config = dict(
    d_model=192,
    head_dim=64,
    d_mlp=384,
    vocab_size=3503,
    norm='layernorm',
    norm_place='pre',
    optimizer='muon_variant',
    beta1=0.9,
    lr_head=0.00594,
    schedule='wsd',
)
MLP neurons of a small language model. Each row is named by its layer, matrix (down: output weights) and neuron, and shows model dimensions 0-95. Each number is 200 + 30 x the weight over its row's rms, rounded and kept within 0 to 999.
After each neuron's rows, "fires before" lists the tokens most often just after its 100 highest values on Wikipedia text that the model never trained on. A number after a token or word is its count.

L9.down315,192,169,240,161,214,222,209,219,240,194,238,164,187,246,187,196,194,206,217,189,183,233,213,210,227,201,161,172,240,217,152,228,175,208,230,205,154,200,192,164,225,173,211,130,150,193,199,227,213,240,172,226,181,193,199,223,217,186,253,195,179,191,227,201,174,229,231,209,172,215,192,241,218,252,219,201,207,209,169,121,243,161,138,221,270,230,209,203,151,211,171,168,203,181,216,258
fires before: "1" 12, "3" 12, "6" 11, "0" 11, "7" 11, "8" 10

L2.down152,189,234,169,243,227,228,204,206,195,225,161,219,195,177,255,254,217,256,208,236,201,221,178,200,214,152,143,154,133,204,226,182,173,242,152,193,157,174,209,232,175,153,199,244,183,171,193,210,123,197,239,194,219,151,229,202,230,217,205,187,242,192,162,189,170,194,204,186,183,220,200,206,205,243,180,189,172,185,147,228,216,175,224,233,212,240,212,202,247,159,161,241,164,203,245,174
fires before: "|" 53, "|---|---|---|\n" 6, "|---|---|---|---" 6

L7.down276,203,204,173,243,208,166,223,232,214,215,211,214,189,209,174,169,230,184,111,208,158,186,234,180,183,230,252,207,187,185,163,207,256,167,234,217,214,164,208,169,178,196,233,175,206,207,196,191,243,176,197,188,176,196,215,202,223,197,219,194,230,180,206,202,230,136,205,181,234,242,199,230,216,194,144,206,216,170,220,167,231,253,161,214,160,180,221,121,230,178,208,193,202,250,203,195
fires before: "," 33, "ree" 7, " |\n" 6, "ano" 6

L2.down8,194,205,235,193,153,240,161,164,182,187,186,189,203,177,122,201,197,225,192,189,229,193,190,158,225,185,286,216,178,193,186,221,253,190,201,169,202,206,196,224,184,225,183,235,172,202,204,229,191,192,165,232,233,265,187,177,174,207,232,176,144,181,253,173,225,207,194,235,203,176,242,233,257,193,139,209,161,198,217,189,170,156,200,210,206,191,123,191,213,166,242,179,213,255,225,159
fires before: "=" 21, "===" 19, "==" 10, "L" 8, "|" 8, "P" 5

L3.down202,184,128,150,242,238,172,174,205,189,238,187,198,205,189,203,205,241,215,225,238,212,216,205,202,194,213,203,238,162,169,146,182,145,200,221,222,193,240,189,151,215,193,220,169,213,236,188,229,187,199,194,188,197,234,241,228,205,193,225,242,226,143,188,185,218,221,187,172,203,184,188,208,151,137,226,196,186,210,236,193,227,174,223,185,162,164,157,156,215,200,196,224,267,195,190,228
fires before: " " 80, " A" 5

L5.down38,158,190,192,259,184,198,202,168,182,184,188,179,227,224,183,163,237,201,204,131,212,118,218,173,127,223,197,182,231,234,194,270,165,195,153,135,199,197,189,246,184,245,177,195,210,233,246,221,236,269,198,199,172,195,216,208,168,219,204,182,222,242,215,231,199,198,201,214,197,193,190,183,198,161,227,205,138,213,178,184,244,216,154,184,251,202,167,233,203,187,135,210,175,181,224,207
fires before: " |" 57, "," 10, " |\n" 5

L7.down53,215,221,201,161,188,153,180,225,208,164,224,219,191,180,209,233,145,223,210,172,231,253,219,198,149,219,232,227,214,166,170,208,210,174,186,195,215,210,205,219,257,206,229,225,216,241,196,178,169,274,183,199,181,211,227,185,231,242,225,199,231,204,182,207,170,172,203,205,267,207,249,216,234,169,183,206,196,201,164,200,223,188,174,176,196,253,214,162,220,244,219,185,249,229,170,211
fires before: "," 25, " The" 14, " In" 7, " He" 4, "\n" 4

L2.down6,259,216,121,186,202,214,175,215,237,200,168,177,194,173,221,191,193,240,165,217,190,163,238,156,124,224,199,188,168,165,219,239,246,231,175,246,232,236,196,244,232,215,254,213,155,201,192,132,178,157,175,224,201,247,225,174,163,190,211,226,201,206,212,204,197,190,184,168,203,194,220,207,207,184,245,213,133,147,163,231,140,216,232,187,222,203,180,212,166,237,210,212,183,252,184,214
fires before: "-" 81

L5.down6,204,147,174,209,216,182,230,219,235,199,250,227,153,173,155,205,233,138,191,204,179,241,196,191,175,233,241,207,198,197,174,156,199,155,249,238,230,160,232,200,190,240,213,224,215,242,138,211,195,144,233,211,190,230,178,227,192,189,218,133,180,209,214,231,180,216,226,207,189,191,216,168,248,179,216,219,197,247,190,205,144,172,214,143,155,192,183,246,260,171,188,182,197,138,215,234
fires before: " |" 22, " |\n" 15, "%" 10, ")" 10, "." 5, ";" 4

L9.down358,210,217,207,187,202,240,221,152,163,191,190,236,179,159,280,221,210,228,211,130,229,155,210,204,226,204,159,199,177,136,200,195,217,230,187,211,201,223,213,158,154,182,225,192,174,198,192,170,213,171,207,233,196,181,222,127,225,221,123,177,178,217,195,202,181,215,213,232,163,175,257,207,214,219,152,195,249,176,160,163,178,187,188,226,252,227,237,174,230,229,213,166,205,209,265,198
fires before: "|" 47, "-" 8, "The" 6, "D" 5

L9.down131,174,190,187,224,267,220,217,181,209,166,187,203,225,180,244,234,157,238,196,168,188,183,259,189,199,223,178,228,209,225,182,181,214,210,200,205,213,212,211,166,220,208,165,243,227,178,160,153,220,171,195,167,229,187,189,167,184,226,222,159,168,167,209,237,217,227,214,189,220,189,211,250,139,209,166,267,188,206,178,187,210,169,254,161,255,197,177,150,249,173,210,233,167,155,267,210
fires before: " |" 35, " (" 19, ")\n\n" 4

L3.down198,180,186,238,175,207,192,207,193,205,202,235,197,176,162,242,198,229,256,193,175,211,206,150,167,203,180,220,223,191,232,146,182,233,216,197,147,225,216,199,224,192,198,181,187,209,171,186,151,178,171,223,178,202,181,228,193,197,205,185,158,220,245,185,250,179,179,163,215,216,177,187,217,210,223,202,197,162,244,229,206,152,202,211,171,191,203,248,203,201,216,192,257,212,152,226,176
fires before: " " 20, " |" 15, "s" 11, " |\n" 7

L3.down80,156,222,195,155,161,222,180,192,173,160,220,159,239,216,252,191,156,216,245,178,190,230,198,133,211,170,203,268,199,196,217,251,246,174,253,220,188,170,227,217,183,171,210,199,211,234,255,197,214,199,203,157,233,178,199,161,195,211,192,160,178,190,243,227,144,211,211,193,203,163,193,185,208,205,222,184,207,221,187,173,228,156,191,183,197,202,170,199,192,240,259,162,217,233,239,193
fires before: "===" 21, "==" 15, "|" 9, "=" 5, "The" 5

L5.down298,194,239,169,203,219,171,207,244,184,202,300,174,231,206,221,234,196,196,233,188,165,189,177,254,207,190,204,188,213,177,203,182,186,182,194,208,190,181,182,193,179,156,205,191,204,162,221,271,170,232,203,189,200,192,154,146,219,222,201,204,269,227,178,164,167,171,185,176,234,191,266,234,221,210,208,186,203,209,182,178,172,213,229,182,215,199,245,199,209,210,152,159,225,121,191,212
fires before: "|" 25, " " 15, " |\n" 12, ")" 9, " |" 7, "0" 5

L2.down31,221,221,215,164,219,181,173,170,188,142,208,177,237,225,197,222,207,183,203,215,243,194,205,209,185,182,192,172,204,281,144,219,218,128,217,204,218,155,243,141,139,214,226,191,212,225,187,188,164,210,175,160,178,181,214,221,208,223,172,217,124,155,232,189,232,166,280,169,173,192,192,157,130,204,202,181,162,209,206,213,210,231,240,199,234,234,226,190,193,186,214,227,212,149,169,190
fires before: " " 20, "ist" 18, "ical" 4, "i" 4, "ic" 4

L7.down255,179,210,228,225,248,239,137,165,200,173,275,241,210,195,216,206,212,263,209,196,186,175,171,207,221,195,179,251,202,167,182,183,203,233,201,228,125,158,201,163,162,153,157,225,168,185,252,137,239,219,159,205,193,197,225,182,241,220,200,204,134,189,202,194,190,182,223,196,198,192,203,191,209,235,244,180,199,234,182,204,173,182,168,224,219,190,227,279,208,240,172,187,186,205,207,169
fires before: "==" 25, "|---|---|\n" 7, "|" 7, "In" 6, "The" 5